Weights of a small transformer language model.
Size: 12 layers, 2 heads of 64, MLP 896 tanh GELU, vocabulary 512, 6.57M parameters.
MLP neurons of a small language model. Each row is named by its layer, matrix (up: input weights) and neuron, and shows model dimensions 96-159. Each number is 128 + 24 x the weight over its row's rms, rounded and kept within 0 to 255.
After each neuron's rows, "fires in" lists the words (lower case) most often at its 100 highest values on Wikipedia text that the model never trained on. A number after a token or word is its count.

L2.up642 [137 121 118 146 103  86 138 126 166 138 165 107 150 114  96 128 134 128 131 116 113 145 130 114 134 116 159 134 145 153 124 157 130 112 147 102 128 112 128 126 157 136 154 143 100 114  99 160 138  92 155 140 134 106 120 109 110 121 122 137 168 159 129 155]
fires in: "by" 34, "at" 16, "in" 12

L2.up347 [133 155 158  88 152  57 105 124 146 133 130 159 118 115 150 153 158 147 100 105 132  96 108  63 133 178 124 125  75 182 100 154 119 150 158 105  98 131 113  96  95 144 148 131  92 146 112 149 132 108 189 142 121 140 126 131 153 165 122 144 155 141 168 110]
fires in: "the" 26, "a" 12, "for" 11, "in" 10, "to" 6, "on" 5

L3.up656 [112 155 147 156 133 159 122 131 126 118 145 125 139 146 122 161 141 110 100 112 157 110 129 114 124 119 184 137  91 123 135 127 104 153 140 154 153 153 104 126 128 124  90 150 129 168 111 184  98 144  86 150 129 104 107  90 111 146  88  89 111 123 149 146]
fires in: "when" 30, "where" 15, "who" 4, "washington" 4

L3.up680 [136 124  95  85 118  94 107 106  78  94 143 164 119 102 114 148 145 107 113 109 131 122 152 126 144 151 114 147 124 125 154 107 150  78 126 135 115 128 144 132 164 181 150 130 129 136 157 117 115 148 143 141 107  91 108 120 127 134 159 160 149  98 117 105]
fires in: "a" 40, "in" 9, "one" 8, "acquired" 4, "was" 4

L4.up516 [153 126 147 117  98 129 121 119 145  95 177 126 155 160 147 102 129  76 147 120 141 131 135 112 123 118 113 142 124 131 140  92 143 138 142 144 127 139 147 105 129 102 101 161 103 133 149 140 120  68 146 153 166 124 151 126  96 135 141 135 135 130 119  94]
fires in: "would" 37, "not" 28, "could" 8, "can" 7, "still" 4

L4.up175 [112 144 138 120 102 125 146 152  93 107 168 129 154 139 101 106 145 112 123 120 146 113 115 135 172 142 133 117 150 136 158 129 152 150 150 132 153 135 132  79 130 109 137 138  81 114 149 101 112 104  97 128 132 144 136 126 145  96 116 162 123 168 158 113]
fires in: "would" 36, "not" 13, "well" 9, "could" 7, "still" 6, "will" 4

L8.up668 [123 138  72 131 128 143 144 111 155 135 139 121 161  97 145 135 138 133 121 147 121 124  86 106 131  91 127 122 144 115 124 137 123  85 115  93  89 128 133 129 111 118  93 129 123 131 163 144 151 114 140 150 120 120 149 144  89 112 143 122 171  95 117 144]
fires in: "name" 16, "as" 12, "footballer" 7, "genus" 7, "it" 6, "program" 5

L3.up5 [155 119 121 145 132 149 119 134 127 134 112 134 130 129  67 146 129 162 151 117 139 139 156 141 169 142 129 131 114 105 160 121 144  96 139 100 153 155  87 121 165 146 112  86 130 176 120 111 101 140 138 153 172 112 103 101 106 150 119 153 130 138 110  89]
fires in: "for" 17, "more" 12, "million" 9, "of" 6, "left" 6

L4.up423 [129 163 102 140 135 120 186 158 128 152 138 110 124 180 119 109 121 113 150  81 102 133 134 116 167 156  85 119 112 179 114 100 151 132 133 123 108 121 149 128 100 132 156 102 105 118 117 140 115 185 114 107 140  76 155 159 115 135 150  90 120 158 110 159]
fires in: "the" 44, "of" 14, "it" 5, "their" 4

L6.up604 [110 176  98 127 142 137 128 141 117 132 153 151  56 162 119 134 156 135 126 141 111 102 146 147 153 100  92 143 137 180 109 176 153 107 130 116 125 139 110 116 110 111 103 175  70 118 165 100  85 103 136 143 113 105  96 147 122  87 117 136 115 138 131 130]
fires in: "the" 49, "one" 30, "three" 6

L6.up560 [101 126 132 131 142 163 148 112 135 106 158 124 136 180 118 111 155 121 132  86 143 106 142 131 143 128 118 202 142 141  95 124 121 158 137 104 115 109 109 112 190 143 137 136 135 197 132 128 118  99 150 173 138 112 152 153 148 126 136 163 148 151 142 124]
fires in: "on" 21, "has" 17, "one" 9, "only" 8, "in" 8, "from" 7

L2.up762 [106 156 154 154  94 102  87 117  99 105 161 136 151  42 134 128 143  99 154 112 127 139 182 123 135 130 113 117 115 155 134 142 154  95 116 111 146 133 173 125 132 139 142 143 137 133 138 153  97 139 164 125  94 161 152  80 164 157 132 113 101 144 108 126]
fires in: "and" 50, "became" 16, "same" 14, "was" 10

L4.up726 [147 148 151 175 162 177 131 156 111 101 131 106  95  95  98 134 181 138 121 180 133 161 148 122 131 139  89 127 139 106 118 114 138 136 136 122 157 135 117 110 144  88 126 115 115 179 109 112 163 157 153 143 121 149 123 102 112 116 128 176 147 176 129 132]
fires in: "early" 24, "order" 11, "earned" 7, "earlier" 6, "earning" 5

L4.up354 [156 148 145 144 103  99 144 166  91 136 102 112 147 119 124 147 134 122 168 101 100  86 143 121  98 121 105 128  99 151 163 158 115 134 110 112 164 116 158 104 105  89 120 126 142 144 143 155  96  92 114  87  94 153 137  84 117 124 124 174 142 152 133 125]
fires in: "there" 22, "them" 19, "they" 15, "theatre" 5, "1970s" 4

L2.up159 [131 161 123 140 141  76 112 124 158 165 115 117 130 146 129 130 148 152 106 102 139 147  96  83 174 138 120 121 126 188 117 116 149 159 139 124 137 139 162 108 130 130 135 129 112 143  92  96 126 116 125  96 174 155 111 172 123 127 126 133 123 126 102 165]
fires in: "of" 68, "in" 22

L3.up248 [154  96  91 163 131 124 124 113 130 113 165 126 161 126  89 147  98 136 124 111 143 118 113 145 171  97 111 110 144  89 172 172 139 127 114 115 133 123 106  90 155 123 124 108 153 169 165 130 146 130  88 157 167 114 139 107 104 144 104 135 112 109 120 157]
fires in: "however" 15, "more" 11, "he" 10, "million" 10, "have" 7, "forever" 4

L6.up77 [115 113  98 130 167 138 103 166  54 159 147 115 106 148  95 117 141 104 135 130 115 109 133  88 109 101 110 145 152  92 114 142  98 121 158 148  97 105 158  91 130 127 132 125 122 154  67 114 155 138 104 129 202 119 121 101  99 180 108 143  98 128 148 120]
fires in: "the" 77, "they" 6

L6.up352 [111 156 110 108 151 152 142 138 154 137 147 113 114  97 126 113 139 119 133 133 120 158 119 132 132 149 103 171 118 116 139 117 153 139 139  97 106 132 158 164 134 153 137  71 157 103 123 148 116 139 102 148 169 143  82 130 127 130 130 145 167 115 158 136]
fires in: "his" 15, "movie" 10, "moved" 8, "movement" 7, "march" 6, "semi" 5

L3.up56 [117 152 150 146 150 137  88 146 106 116 107 106  81 153 139 114 152 116 110 134 186  77 152 148 141 119 115 107 106 129 118 108 160 163 110 119 151  91 110 152 157  79 149 132 116 125 136 130 122  87 145 135  72 102 140 124 163 111 145 114 138 125 148 143]
fires in: "the" 42, "only" 11, "own" 8, "one" 6, "online" 4

L4.up520 [160 126 105 129 153 125 119 154 134 126 139 122 112 126 123 127 137 190 135 129 130 118 113  95 136 124 110  83 137 126 138 153 159 126 121 160  90 130 170 148 117 153 153 112 155 129  99 108 106 142 106 131 149 155  85 170  92 123 135 134 143 146 133 146]
fires in: "states" 52, "united" 34, "of" 7

L2.up618 [145  98 122 141 175 108 119 184 147 118 142 167 152 152 131 104 100 108  62  85 197 122 101 116 146 157 116  99 148 136 124 159 110  82 130 130 118 147 138 128 100 112 136 123 103 136 125 121 137 104 102 153 177 165 124  74 129 151  99  94  94 113 118 141]
fires in: "or" 59, "and" 13

L8.up125 [122 136 134 127 158  92 127 181 114 159 119 108 125 132 168 128  93 150 133 139 166 145 182 109  99 156 122 146 136 135 129 129 118 140 114 127 105 172 106 153 127 134  95 171 146 122 139 154 120 117 144 136 157 155 106  95 144 131 121 111 139 162 139 129]
fires in: "by" 70, "appointed" 5

L4.up63 [138 142 120 125 116  92 150 129 121 112  94 143 114  88 169 151 127  94 104 170 114 150 118 105 144 137 122 138 127  99 169 136  97 117 124 133  95 132 124 129 169 101 110 100  97 125 132 151 148 129 108 135  94 120 159 114 140 158 179 140 175 120 131 118]
fires in: "had" 51, "has" 34, "is" 8, "have" 5

L3.up743 [120 172 154 112 152 111 156 126 126 138  98 120  65 157  84 126 112 131 133 131 157 136 111 120 149 189 132 189 122 117 143 142 159 148 120 125 123 106 135 133 123 167  89  86 144 152 109 149 137 159  93 113 130 147 154 143 134 122 131  76 127 107 134 136]
fires in: "music" 18, "moved" 17, "movie" 12, "movement" 5, "moving" 4, "museum" 4

L3.up703 [ 91 158 115 109 201 137 147 136 120 139 120 106 150 126 116 179 102 126 179 130 164  90 134 145 113 164 171 129  77 128 119 147 101 158 121 127 131 105 162 173 152 118 141 139 130 105  93 112  94 151 115 136 128 115  88 144 121  95 113 175 108  82 127 148]
fires in: "was" 49, "were" 10

L3.up499 [179 167 111 144 100 115 121 157 128 113 122 106 137  93 101 118 116 167 127 137 130 199 159 134  87 123 121 126 139 155 142 130 119 113 145 140 114 135 112 143 130 143 109 131 120 154  96 112 118 105 155 110 143 127 145 128 125 108 132 154 137 113 161 113]
fires in: "in" 62, "international" 5

L6.up359 [117 150 135  96 112 168 128 188 121 139 101 127 147  90 118 119  98 125 126 110 135 143 125 150 158 123 115 120 144  95 147  97 118 113 119 126 128 112 129 155 131 131 137 194 102 128 142 141  98 150 121  74 120 156 124 142 145 133 130 161  99 114 141 145]
fires in: "in" 37, "it" 35, "its" 16, "i" 8

L4.up720 [167 146 100 112 155 119 116 146  94 139 181  60 163 115 126 126 126 111 128 136 137 199 141 136 132 105 141  89 151 116 178 133  90 128 165 168 121  92 126 158 111 144 144 157 102 132 156 118  75 151 110 136 107  99  89 127 110 139 153 147 121 101 100  87]
fires in: "due" 15, "his" 13, "he" 9, "best" 9, "none" 5, "higher" 4

L4.up505 [129 164  72 116 154 126  83 160 138 146 148 162 129  97 104  91 105 150 152 120 149 112 133 157 142  96 113 132 123 104 142 140 140 119 124 135 106 100  96 143 110  87 121 167 116 130 152 170 136 113 139 115 134  72 140 188 134 178 108 155 122 134 117 145]
fires in: "after" 27, "before" 24, "been" 14, "more" 8

L4.up322 [147 109 131 154 125 170 138 147 101 110 157 125 141 131 104 187  88  90 153 139 117 136  99 100 142 156 160 136 151 141 131 146 102 111 157 116 159 100 139  94 140 119 107 135 139 157 138 118 123 128 139 137 123 124 143  84 135 110 103 141 121 131 132 147]
fires in: "however" 27, "season" 19, "and" 8, "seasons" 6, "have" 5, "several" 4

L6.up127 [133 134  81 157 142 148  80 123 125 107  80 130 121 111 131 119 139 129 157  76 109 148 135 139 124 136 145 116 173 146 147 152 104 106 146 157 113 117 115 164 165 150 129  90 135 143 114 120 126 126 131  76  57 161 157 104 145 150 122 132 174 129 171 132]
fires in: "was" 32, "march" 14, "early" 7, "it" 4

L4.up229 [ 93 128  84 114 129 134 139 116  81 134 128 158 143 147 108 134 116 125 193  97 141 138 142  91 161 149 113 173  83 111 166 128 129 146 124  85 148 119 133 153 102 128 124 179 114 130 121 107 119 136  97 101 150 160 135 126 135 135 133  79 172 180 165 143]
fires in: "became" 27, "because" 9, "become" 8, "baltimore" 6

L4.up420 [126 128 116 103  91 119 137 133 163 122 105 154 160 110 166 142 169 167 123 149 102 126 109 136 133  96 124 136 165 117 150 111 142 155 135 153 115 132 129 113 132 167 153 142  93  97 123 123 145 167 158 139 161 114 132  75 126 153 133 156  76 103 159 131]
fires in: "house" 24, "college" 18, "military" 12, "political" 6

L6.up404 [153 136 134 145  95 152 147 149 103 143 129 127 164 111  92 140 140 104 124 140 135 151 140 126 127 117 104 168 117 116 123 121 156 195 147 102 123  89 163 120 125 123 130 132  98 137 129 157 115 113 186 127 121 183 120 111  81 115 136  98 141 121 163  95]
fires in: "of" 15, "although" 11, "through" 11, "throughout" 10, "under" 7, "though" 5

L4.up6 [118 125 129 161 132 149  92 168 158 122 130 155 111 129 116 117 103 133 157 147  99  95 128 124 126 117 150 122 136 134 153 155 101 125 181 113  96 141 119 114 180 116 103 143 110 119  83 115 148 148  80 168 166 132  96 129 125 108 124  93 141 147 119 118]
fires in: "january" 22, "june" 12, "chinese" 7, "china" 7, "july" 7, "john" 4

L4.up284 [122 134  95  99 147 118  89 136 132 157 104 133  94  77 113 133  94 113 128 130 118 148  87 154 135 111 170  74 119 116 132 170 153 134 138 110 116 127  76 139 179 134 156 155 171 154 152 143 153 144 145 152 122 143 108 136 133 160 151 130  83 148 143 102]
fires in: "after" 23, "being" 18, "against" 12, "before" 11, "among" 10, "along" 8

L6.up723 [115 133 113 121 135 155 135 136  89 110 101 119 146 112 146 114 153 127 120 167 139  90 119 127 167 132  90 120 115 100 101 166 138 179 136 112 118 116 143 179 115  91 129 123 160 104 134 112 116 138 148 139 135  91  82 124 116 159 115 131 131 143 138 139]
fires in: "there" 19, "most" 18, "these" 16, "married" 5, "whilst" 4

L2.up162 [142 119 145 107 142 122 152 129 148 119  81 132  93 136 153 148 169 106 140 110 166  75 136 172 143 139 152 150 160 139 162 118 130  92 138 141 135 124 113 133 155 147 119 163 122 157 138  84 136 124 138  96 115 145 119 160  73 147 107 110 112  94 138 130]
fires in: "also" 50, "all" 16, "al" 4

L4.up397 [ 95 133 156 146 162 103 162 152 138 115 163  86 168 113 173 158 152  79 140 145 163 137 119 113 163 141 103 102 138 120 104 152 143 201 146  79 127 129 102 131 149 125  93 102 117 165 125 148 141 119 114 130 101 142 158 109 119 112 106 101  87 120 154 173]
fires in: "has" 36, "when" 20, "where" 16, "have" 14, "while" 8

L4.up619 [137 126  75 120 134  83 139 145 127 124 159 150 147 112 144 117 109 122 138  95 178  84 112 118 113 143 188 122  88 151 124 121 120  89 116 145 143 165 157 113 107  66 120 143 123 142 156 114 117 157 133 160  97 102 151  80 122 105 139 140 100 128 134 155]
fires in: "or" 12, "who" 10, "which" 9, "before" 8, "being" 7, "been" 6

L4.up710 [163 120 101 112 138  92 121 169 135 132 129  87 153 124 154 128 126  75 107  96 101 150 120 131 126 169 144 124 139 126 160 153  85 132 142 152 109 117 110 128 157 146 161 137 118 151 131 142 115  99 158 143 175 146 126 118 138 106 111 130 152  96 136 105]
fires in: "in" 51, "individual" 4, "into" 4

L2.up854 [109 103 128 141 150 139 140 159 108 132 145 108 145 126 142 114 120 129  63 153 147 149 141 148 145 164 165 108 130 114 144 155 168 190 142 163 111 138 128  96 108 108 163 121 117 143 125 124 120 140 122 128 150 146 112 113  79 135 151  99 140 139 152 118]
fires in: "and" 77

L3.up231 [ 97  75 127 110 177 130 102 155  91 120 137 116 130 132 139 134 132 143 129 140 177 120 141  91 135  83  99 137  85 134 122 153 124 116 157 144 138 109 127 123 171 167 117 117  78 145 179 103 136 119 125 124  76 113 105 169 156 150 119 127 123  94 125 152]
fires in: "from" 86, "and" 14

L2.up625 [157 151 128 129 121 128 122 103 133 191  91 124 137 170 127 136 174 147 124  81 165 120 106 136 113 118 137 142 176 103 133 165 153 117 153 125 135 113 158 144 106 145 102 158  88 128 170  56 124 168 153 113  89 136 115 106 147 114 116 169 113 125 140 142]
fires in: "also" 66, "was" 12, "early" 8, "july" 5

L4.up349 [ 96 121 134 109 103 131 158 132 132 120 135 146 103 185 115 122 119 102 108 159 113 130 114 117 127 147 139 130  82 140 111 180 143 129 122 164 105 144 130 109  91 122 126 117 150 139 126 148 113 144 119  80 125 132 182 106 124 145 138  87 120 108 141 166]
fires in: "their" 37, "then" 22, "it" 8, "its" 6

L3.up76 [119 142 117 114 141 108 148  86 137 175 101 133 144 117 136 111  96 175 124  94 171 137 104 121 104 128 152 104 115 186 136 150 133 139 120 151 105 142  74 104 121  98 154 113 130 107  99 107 164  99 147  77 196 135 120 153 113 137 155 135 156 122 129 138]
fires in: "after" 44, "of" 10

L6.up627 [129 121 144 128 137 159 179 123  79  88 134 123 154 135 112 154 142 118  94 113 108 117 105 125 136 142 136 135 133 124 174 100 112 105 160 121 156 178  98 118 120  66 144 139 128 140  94 143  95 124  91 161 130 130 133 100 113 102  89 145 150  92 119 118]
fires in: "football" 13, "footballer" 12, "votes" 10, "and" 8, "she" 7, "it" 7

L4.up758 [126 120 138 108 122 159 101 128 123 122 114 138 100  98 108 150 129  98  70 103 148 109 179  98 136 125 133 164 126 133 150 115 126 155 105 115 103 116 119 111 125 124 142 146  89 141  90 118 146 159 164 154 118 115 124 133  85 112 135 159 143 142 135 174]
fires in: "early" 23, "on" 11, "each" 9, "earned" 7, "earning" 7

L3.up190 [148 120 107 112 151 128 168 162 122 117  98 104 160 105 157 133 101 107 107 152 142 127 134 120 139 132 129 166 113  89 142 171 109  89 121 123 132 104 134 170 112 127 176 130 132 129 172 147 121 174 159 151 121 136 144 128 133 161 157 112 104  90 113 128]
fires in: "has" 33, "him" 19, "had" 15, "have" 12, "how" 6, "however" 6

L3.up608 [157 131 118  97 107 146 114 130 155 126 171 115 145  86 114 133 127 113  93 153 142 119 139 137 142 117 128 140 107 134 153 124 115 113  75 116 139  77 171 144 140 137 139 118  98 122 108 121  73  97 138 129 120 145  85 171 112 141 126 126 110 138 110 109]
fires in: "national" 16, "medal" 12, "media" 10, "led" 8, "medical" 7, "nation" 4

L4.up617 [135 127 115 130 143 106 151 132 110 112 136 150 123 172 126 137 120  96 142  92 115 121 178  99 135 123 124  90 113 128 176 133 132 112 127 139 167  89 159 147 124 157 104 108 143 103 124  99 127 144  82 125 131 133 124 128 185 158  88  96  92 130 140 101]
fires in: "because" 31, "became" 21, "language" 10, "declared" 5, "marriage" 4, "damage" 4

L4.up326 [119 147 144 113 127 104 180 118  93 118 156 151 145 160 110 144 113 109 155 138  99 149 114 127 160  83 145 107 118 130 131 146 151 148 139 123 103 103 153 116 135 142 172  57  96 105 105 143 128 125 119 137 121 113 163 112 160 154 134 136 116 125 158  77]
fires in: "were" 19, "due" 17, "which" 12, "although" 11, "daughter" 10

L3.up78 [128 133  92 152 105 141  88 102 198 140 137 121  94  99  88 119 124 134 138 107  78 134 166 132 145 139 142 124 108 148 157 167 108 134 148  55 116 142 115 163 131 131 118 105 102  85 114 161 156 150 131 150  94 126 153 121 115 162 136 133 130 134 126 138]
fires in: "january" 17, "july" 16, "june" 8, "john" 6, "j" 6, "jpn" 5

L4.up82 [133 146 107 171 178 111 150 131 119 125 148 143 160 132 144 134 135 127  95 108  98 117  96 160 126 102 114 139 137 141 117 198 132 120 190 108 117 105  87 124 155 146 142 112  91 120 143 118  81 131 117 116 153  81 175 118 101 100 180 159  98 116 131 113]
fires in: "during" 40, "due" 17, "dillon" 5

L4.up610 [133 126 107 140 124 179 130 129 106 157 111  90 126 164 132 112 111 152 111 124 122 129 129 124 124  99 143  90  80 124 132 111 113 130 127 138 163  86 120 121 128 113 115 166 124 117 152 136 159 105 111 120 145 149 108 111 128 129  78 168 115 163 164  99]
fires in: "born" 30, "former" 13, "this" 11, "third" 8, "the" 8, "alongside" 4

L6.up746 [121 145 152 150 128 131 105 144  96 138 125  92 117 138 126 105 144  95 139 131 141 135 122 124 139  80 102 155 148 162 143 158 101 127 146 132 104  98 129  91 121 137 157 134 107 169 157 143 127 130  94 118  90 171 148  89  92 105  97 149 107 124 104 132]
fires in: "the" 74, "their" 8, "them" 5

L3.up280 [157 114  82 117 117 163 110 151 124 146 124 123 127 128 112 122 120 155 140  95 179 177 109 141 112  98 130 123 117 109 139 117 117 139 105 179 123 166 185 149 126 153 118 198 106  97 138  94 107 115 100 151 110 112 155  96  86 131 101 156 122 102 112 165]
fires in: "also" 45, "received" 5, "recorded" 4, "work" 4, "been" 4, "released" 4

L4.up809 [131 167 100 133 139 137 157 127  84 149 121  82 100 112 111 136 154 153 152 110 135 106 103 139 107 149 167 128 137 174 108 154 159 150 129 159  99 142  92 127 131 127 155 115 133 133 127 100  92 144 110 146  79 117 171 116 132 110 112 162 146 125 137 158]
fires in: "also" 37, "season" 12, "several" 7

L4.up599 [122 157  90  78 105 130 132 135 142  81 148 142 138 139 116 130 146 137 109 136 101 187 133 111 124 159 134 103  98 109 138  92 129 109 143 135 121  78 110  87 124 121 119 109 173 102 159 137 158 133 106 103  87 100 159 140 109 150  93 109 155 119 148 145]
fires in: "s" 44, "their" 41, "its" 7

L6.up857 [122 145  90 168 147 161  96 140 106  80 130 131 135 136 135 116 146 122 159 143 156  96 143 130 144  91 115 109 167 154 115 149 137 116 125 101 146 134  94 150 137 133 156 150 106 147 130  96 130 100 118 147 176  58  95 125 135 148 156 159  98 107 124 152]
fires in: "the" 63, "within" 8

L6.up697 [ 90 151 124 139 134 156 128 121 135 103 176 120 160  97 122 111 104 134  87  90 122 118 154 126 112  92  92 139 138 117 127 107  97 127 115 127 133 136 101  97 162 128 126 118  88 152 117 162 152 113 129 119 114 125 157 143  92 129 152 123 140 163 126 141]
fires in: "in" 24, "however" 16, "on" 14, "himself" 6, "of" 6, "crescent" 4

L2.up53 [115 103  96  88 118  72 150 134  97  87 127 102 104 117 153 118  98 109 137 152 157 162 164 134 119 157 138 105 174 109 108 129 136 130 121 130  92 127 120  95 170 155 135 155  88 109 137 126 162 152 100  73 149 125 140 115 134 180 141  79 148 102 160 152]
fires in: "by" 54, "of" 22, "with" 10, "from" 5, "the" 4

L2.up643 [122 134 110 119 146 135 160  88 136 113 126 105 145 128 184 120 130  82 136 132 161 166 153 155 134 108 152 117 134 159 128 111 137 109 110 108 134 132 173 125 134 150 130 130  99 120 154  98 106 151 150 118 135 155 141  93 140 105 140 104 137 103 143 128]
fires in: "and" 42, "that" 8

L8.up761 [152 113 107 130 132 130  85 116 146 151 131 104 120  97 129 159 140 143 139 128 129 152 121 147 129 144 130 145  87 113 114 146 115 140  96  86 123  93 121 159 112 154 130 122  86 133 116 160 129 161 117  98  78 149  84 113 105 141 135 130 162 139 119  99]
fires in: "between" 22, "won" 11, "joined" 9, "young" 6, "earned" 5

L4.up8 [121 135 119 140 156 164 141 121 141 125 106  91 117 122 114 133 175 134  99 127 162  92 170  79 149 148 156 179 101 175 145 153  89 108 124  98 137 143  97 142 145 123 131 132  96 160 109 162 117 135 103 111 135 149 130 108 131 111 174 138 150 163 119 132]
fires in: "june" 19, "january" 13, "james" 12, "western" 9, "junior" 7

L6.up889 [121 120 119 167 102 148 153 136 118 150 128 115  69 141 142 141 132  85 148 168 146 107  89  78 134 138 147  91 132 120 130 142 115 128 181 158 130 124 115 135 126 160 125 122 158 149 149 143 103 112 109 135 110 144 128  91  96 183 110 123 111 184 130 118]
fires in: "which" 43, "when" 21, "this" 12, "the" 10, "that" 6

L3.up246 [107 145 142 130 146  85 145 117 122 123 115  96 143  79 139 145 122 123 127 108 118 144 140 107 124 164 130 116 117  83 167 119 117 115 120 109 104 216 145 130  97 119 106 131  84 108 162 103 176 162 115 188 127 136 120 122 112 124  77 172 117 153 125  92]
fires in: "he" 26, "has" 15, "was" 15, "she" 5, "are" 4

L4.up225 [156 163 146 139 128 140 154 117 134  38  85 124 100 136 126  92 144 105 113 107 158 107  97 178 107 127 105 141  67 133 119 130 133  74 138 118 133  89 169 109 131 109 115 128 106 118 113 139  86 112 139 133 125 152 123 167  84  98 101 167 102  90 122 106]
fires in: "all" 19, "also" 12, "album" 11, "al" 9

L4.up220 [153 124 136  81 137 109 105 104 112 115 125 144 152 147  97 116 102 123 183 118 127 141 113 143 115 100 139 134 122 115 106 129 114 116 126 118 146  90  95 156  88 146 120 163  93 124 145 167 151  84 151 152 137  87 143 117 112 113 184 117 110 113 116 126]
fires in: "before" 23, "did" 12, "after" 10, "down" 4, "considered" 4

L2.up531 [119 126  96 111 127 105 110 127 109 162 122 118 137 183 139  88 163 136 144 136  90 189 120 107 116 141 101  61 108 147 103 126 155 158 136 104 132  95 183  94 116 140 125 147  82 115 139 145 104 165 138 171 112 104 121 129 109 115 100 142 150 154 144 138]
fires in: "this" 28, "three" 17, "than" 14, "through" 13, "those" 7

L3.up172 [145 125  86  87 144  98 138 119 161 180 129 143  95 168 175 170 170  81 124 123 139  96 164 120 147 124 129 119 146  95 162 108 151 137 134 157 109  96 144 129 142 112  90 138 109  91 141 125 129 133 147 102 118  76 159 135 117 146 124 105  99 128 169 149]
fires in: "as" 30, "also" 26, "to" 9, "all" 6, "that" 4

L4.up548 [132 133 118 141 133 132 108 140 114  84  77 115 135 121 113 123 154  96 128 153 123 130  91  88 106  92 146 161 118  97 126 129  75 111 127 216 163 111 127 142 158 134 107 117 105 179 112 153 148 122 145 124 134 142  95 155 132 125 131  99 113 129 101 131]
fires in: "john" 29, "jpn" 13, "james" 11, "johnson" 6

L3.up224 [136 138 151 114 165 157 154  80 122 131 164 118 168 112  93 103 116 165 149 105 146 117 124 131 132 124 155 132 159 106 126 140 193 151 144 134 108 116 123 169  78 147 150 161 100 152 151 118 150 132 141 106  70 134 124 120 107  95 149 143 166 149 166 114]
fires in: "also" 49, "not" 24, "november" 16

L3.up579 [143 129 150 129 131 127  99 129 119 119 143 134 119 127 126 101 153 114 169 153 117 169 127 128 100 138 161 125 132 125 109 118 148 140 126  92 130  94 147  96 151 166  97 115  92 133 142 138 120 188 124 156 102 108 119 141 107 115 116 152  99 142 149 111]
fires in: "this" 21, "three" 13, "episode" 10, "episodes" 10, "third" 7, "than" 7

L6.up129 [148 150  88 120 117 130 169 128 119 103 122 161 133 133 139 163 140 120 117 159 129 116 118  98 167 152 114 131 152 121 123 153 123 150 155 132  93  88 123 153 126 103 130 130  81 150 107 106  80 140 131 145 121 139 113 102 138  60 126 147 155 133 140 132]
fires in: "the" 31, "this" 15, "it" 12, "they" 9, "he" 6, "she" 5

L3.up474 [112 117 133 155 107 102 182 122 135 122 105 137 163  80 145 156 141 116 131 130 169 101 130  91 166  97 146  94 123 150 164 133 128 143 134 165 180 134 149 140 110 114 100  81 105 109 135 124 128 169 141 172 125 176 145  79 109 113 132 144 172 130 183 124]
fires in: "which" 20, "language" 14, "who" 13, "languages" 6, "while" 4

L4.up892 [140 132  96 105 125 121 116 157 133 122 143 165 129  96 119 175 114 114 119 156 129 128 110 104 188 102 126 126 125 162  79 141 117 160 137 134 136 162  90 110 146 119 122 114 139 143 158 135 105 147 127 129 123 125 176 163 116 104 139 112 127  82  98 154]
fires in: "with" 30, "january" 10, "that" 8, "in" 7, "final" 7

L8.up81 [139 180 107 117 123 118  90 135 140 152 102 118 123  58  96 110 109 131  93 154 141 151 163 115 135  82 143  76 175 124 127 133 147 169 152 148  96 131 123 111 136 112 151 154 111 146 158 144 101 115 142 131 135 188 166 179 119 104 110 183 145 134  86 140]
fires in: "in" 75

L4.up669 [103 114 112 101 124  95 133 167 113 151 111  98 171 163 134 119 146 133 109 132 158 113 173  89 118 103 159  98 106 134 101 156 133  84 160 115 111 137 144 151 172 153 153 147  87 154 135 133 120 107 163  97 117 117 127 138 106  91 106 136 124  99 136 150]
fires in: "april" 20, "from" 8, "austria" 7, "alexander" 6, "australia" 5, "aleppo" 4

L4.up223 [109 131 120  78 151 116 186 135  97 121 150 154 159 134 120 120 117  86 118 145 146 179 116  86 131 137 105 129 162 151 118 148 137  97 131 152 120 111 142 100 124 156 138 126 142 160 144 119 124 159  98 113 123 169 114 157 128 115 111  60 146 106 135 160]
fires in: "of" 21, "and" 20, "paris" 6, "parma" 5, "albuquerque" 4